From a checkpoint of a small transformer trained on Wikipedia.
Training: a variant of Adam for these matrices, 1000M tokens, 7630 steps.
MLP neurons of a small language model. Each row is named by its layer, matrix (gate and up: input weights) and neuron, and shows model dimensions 0-127. Each number is 128 + 24 x the weight over its row's rms, rounded and kept within 0 to 255. Numbers have three digits each. A neuron's up and down rows have the sign that makes its largest values positive.
A block is one neuron, or neurons of one layer that tend to fire together. Before each block is what it responds to, as a language model described it from the Wikipedia text at the highest values.

Description: Mid-word second fragments
L3.gate53:132127142134112146167136132096133145164143108156128123097168119151110094119113126121139152116137137104108111126101135151085152169101150088096131117178117140121103132151121084146149160094137126127170157105124149123107109151135138122153103164143120163099144134120127153176148154107132070118117115134125119117132129135154127074144136114142167086129109157118096160120079179120129154152137
L3.up53:077190093146128113124163137116072111127157155135112135125128114152156130127133123149102159194083117135128139129095133105096145094122156159123116122148136130180123141161128112100112112169143131144166107133128109137099139102130122146095123117105128125174158124110125138137123137116069113078085106138138098125145160101103135087145141125136151134147104111092137120122142136157137130070138
L3.gate375:132108078152124126096097098122149118098114163170095145108097126114116111087106082092105163166143096143118125066167103124121090117134120135100130142164143149133104141114107108092083140123152162138119159140149152161134099135138086111145109114168140150105107080156139132139119150098137134155143131138153125116094120127119144098130129144119139128132108096178110100123136119111118158108087
L3.up375:092138113139123157128162144140102145144138166137106079086074107147151129120125171140173132131127093100123085133115127116167135154148179102102086111080134111075104117079121096133128119172090120113117112128113137144137153114120148065128108147132085124095134116126169138122166138131133100119132134127124091090099130145110115123113120108156105122068128141112100108115127101111126157160094
L3.gate521:109138116162138128080119112119138173163169099153120111130130087091136152143131146125139156160097118102118136143074122116116102183130148118107151102110155152086123183135096120095119143116142109166118148131130077130150107176129087165110114094145131106125132116100108121095164096138158164096121169123154142129143133117111113144132171118137135111094131094104119165103103132138149132118113
L3.up521:095125148135125096100140145126154142145145097153178155145089104123160106131116156139128212171098125151160086176118156077141087129120127146145084118138139163161127139102121139112105118148130129139105139122155126143140110135153100096109121109165147142102083097133138129118118125114181143157106129190181120142142137151124120142135145134130127118134117096087098142098143144146120147111074
L3.gate529:148108101204139169143126099099113109137122139102095133152099101108120093104100137117138148138114136155110135127141158156132142148146121076120108173096112115091117116122139124143121128130155116163114173135081114142126151143101123101134146098124124149115155124124131140117167124153166160111106127122184137136151110096107117118090132117141128074083120112148127110093107124118110109134120
L3.up529:160121093164140143095138095106098101145128145127114152152120148144098082126118140139144123143128159178119101162151128107131132143108131129163115164108061132110147109143128132164130115140149109137093132123133127145125111143116134112145134118112138155119113084136158169172127122108159148099146118169170141106119120078139141136101174129121126128111109095152152112108144147129111131119122

Description: Mid-word subword continuations
L3.gate71:122124100139135137097142146096111094155106137123135136135123170089122122086143066095115181144178137084126103164151125125113152115156111119147089122139101130150097127138144106117131133177088120113098107100121113062177184116129129121131151162136099163143141107176139101093127088139098159124127134107109115126143145130166119107095122117093114150131153140127104133109099131143086105177117
L3.up71:132133129140150133128142161136160097104124120134111144161122120142098130151179116115087094152118141164132131143138122106179128110166163174128094171110121178103162130140151145109121145168119139114137128123107113127134145110081147142114102175133105124156129098090109137101144122147103167122129131132128130134154165154132121137097133163087099140113090072093132132153108098107138113104175
L3.gate153:121084129142140193141112118146131106137166074136141106103087119105107165149105108116083126155165106169092142117099116091140103126097137154154088149127143106118109119133142126119106147162134117170128106149128127103118177101149132065115153131120116136142076123094112094118092159124126102130123113117124130128120152115176122162130085092129106122109143127111154185117139130129095155122108
L3.up153:141101135114098144138111133081168113127067135122174096103129133104059120128067100106119126137167092096113133133125091166123108158119118143202123142209153155126122106110146135116133125117123113117147132144178184148152135153115109102126141123113100134083141145086089101114117141095094149122132131130144152151152142125161120141154145133109193123094113111122104105122141155116141175141124
L3.gate168:151118115134116144135171148088108138157134140149157133130107113118108155154122106117092167129121085145132156080167147097113100135098121173123133130144078108117108130113165124173103123120127091146117123098143118088114129133112139134120134132178113131117141107185093075111107130130136122150108103127124135105148092106140109147144120117152132106146076082116125118101160130153116095111103
L3.up168:123146101099163153113123196092098131097140130118137107123108132100144140076155121126121139136132152154104189123129159105143144101109139144143125121115138088113156112097143109153119114155116116106113138161128135114169111116125153104157127117124126102129099096101087107130117139141106112143139139139089143129143119118131112167112134048155131113127136132094110101086142104125114096154115
L3.gate346:152108121117132102104151134133124150142103162094128128157107122116115091108095093110085130129144151134158148073101150107128174104100107156112127126165106144135130143098138095138157103110096114141143130137168128105132160089113131139153100106115113155146140125114145112141098132105155117127145140144098143119140111073166096117137125091144148099136113103076115149120104119131127087124110
L3.up346:104140132086117127129164106108107101135156102164129084120106090140150119110115146155142179163089139124119139140098136121118142124100125102106131127139110124133135177124091137115134125167099115143145167130114175134122126142156121137165133127135114190110146173126126126146098115125134176115118127112097142120137121152143113141136112088118145100159101144105149131081131097110117140103137

Description: Mid-word continuation pieces
L4.gate401:133119126116148152155100082100151113152107148081093080114111145080126152156153122152147127116136109182119104138139145092157127116132151121102116104120151126133113087128130083112114095123109114169108121139124112148112134114136073093142157112174137129130145128177144115100153140149123106164116137145148139099136102106141140133106143111125151156143152149068157181114115132080104140120130
L4.up401:161108140129101140116108105103127133108150111082173101090091104089157088158130137165126148119132137155094112124110114091107166110179120122140146136145125044131083140088127131121123093165134089105114169137119134128132149118138138128141135151133124121107125122156115141130108099121155116162141140154160129099168104135183125129140164080179141106140205102096147138156155110143083099120123

Description: Mid-word fragments
L4.gate398:126111153143164124129087105124149124106160140114143128118122131092146108123148118138124099133119176123157139118129096112171147141090138166171144130147132173127134078164140102098111137075099148129112094126195104171107118132101145113105081096123150138129112089119126122183143135142115110165126156119141083100147141138148136154123135140085181121145130123121131113163145118103121132144108
L4.up398:157175142136117168135141166138107102171122092134168124139130185118167105131189138134164124143120132095120088119165129181131107136112093138134118135106083142189117145149165137130123148135153123137134102171154080140133099187128149150131119117161085169149096099086101069140079139135105154131120179134107133135136110120151134161162104082150113151114130141096122089159118132110148108118121

Description: Adjective-forming suffix completions
L11.gate22:142141138153162140098137109088104138145107098130171145105112123109078141096093119143094139125151129138146148122151155124104110111144168157129118149150140098106141132161138145129097129104148149153134111150145171121135151149192139137123129109135120137142128096117138090157151148149119183097070143126096132147146137170149140118139111182101098118144095141147148080058093154134105128131165
L11.up22:125146128112107111136104180124110126157144094142123135113113167113148154129127129142096089131140136119097174088156167155142130164148149111128113162113116147121160088101125114124123096140148081164181141123125125132102114091077125074132126107081075136131138106104132127123150111157150129114148106109140106192139103143120122159125130132162100154132142113143170118123145158131111121115160
L11.gate89:111149125150103133111128107147163131131111111113130129150125111124142127109136063174173131102128104144125082125130079122132151152109114084158120153098146142111125165158132139120089119148104119171142141136140102117107153107157105128113167177124103131155193159093162111111108105127117138156145127138105076126166137120144153138152144153107111133085101146140131082092118172150154113134147
L11.up89:118137128133123182113136128139114136165127142137132168132173143077157087131137128168120143121101147151075158141162100117145133129098114128130115091092107104097158143119088148156138142160087086126143107140138108124153110139166100125142162149160125143131129115133093102110161116141150181134133092088122120125141165154136121112141090094126128162125129124132080124102120132121092121105131
L11.gate139:163119061113083109098145123182122137119120098145123131108145122147081120125137112140137139112105155162136117120134150128128129147140149103117130129145096129106172122167153156103110108143141112121099143120094090200124132128115099097134141110111110098136136129124161122075072100121090123104125112150158103107169161133144149156103062150084111098144151149091115156141153152170125129129160
L11.up139:138117091158113104094120144129130096138148124144127101119151150131089099161160138142100114125117091115126136120144113099120100121172115129162089137118111156146099129135134136179139113072141160133149116140151136137070136150138109121113152163146116160116162157121090177099161116128140124113169163137092149158141131113141115120137109125137147140091158108143107188095143146125091110156159
L11.gate324:149148109103107177076108107142118138129124143104161115157118113135104131119140134124136155204141118134155130162118135108095108189124145144124130176098134087132125160131062117112119183134112135113103134136125087126115128154121098126107091172129123127103152152113135149126140148141117112127128129139099140127133129079121109136131083124156142140142115141140073071139085117112139124114088
L11.up324:152115133161087145056125089164126120105120141119126071134090114127129131108124142166123107122136141166115139161108122164109112165122130139137130167158115118134145152145110145092122085105179184149110075122119119152129113169116095127137130125142145100139152142101155146114107135088084116145128098147116059167138120127093127164126150138123156094058085135123115165137126142129137107055114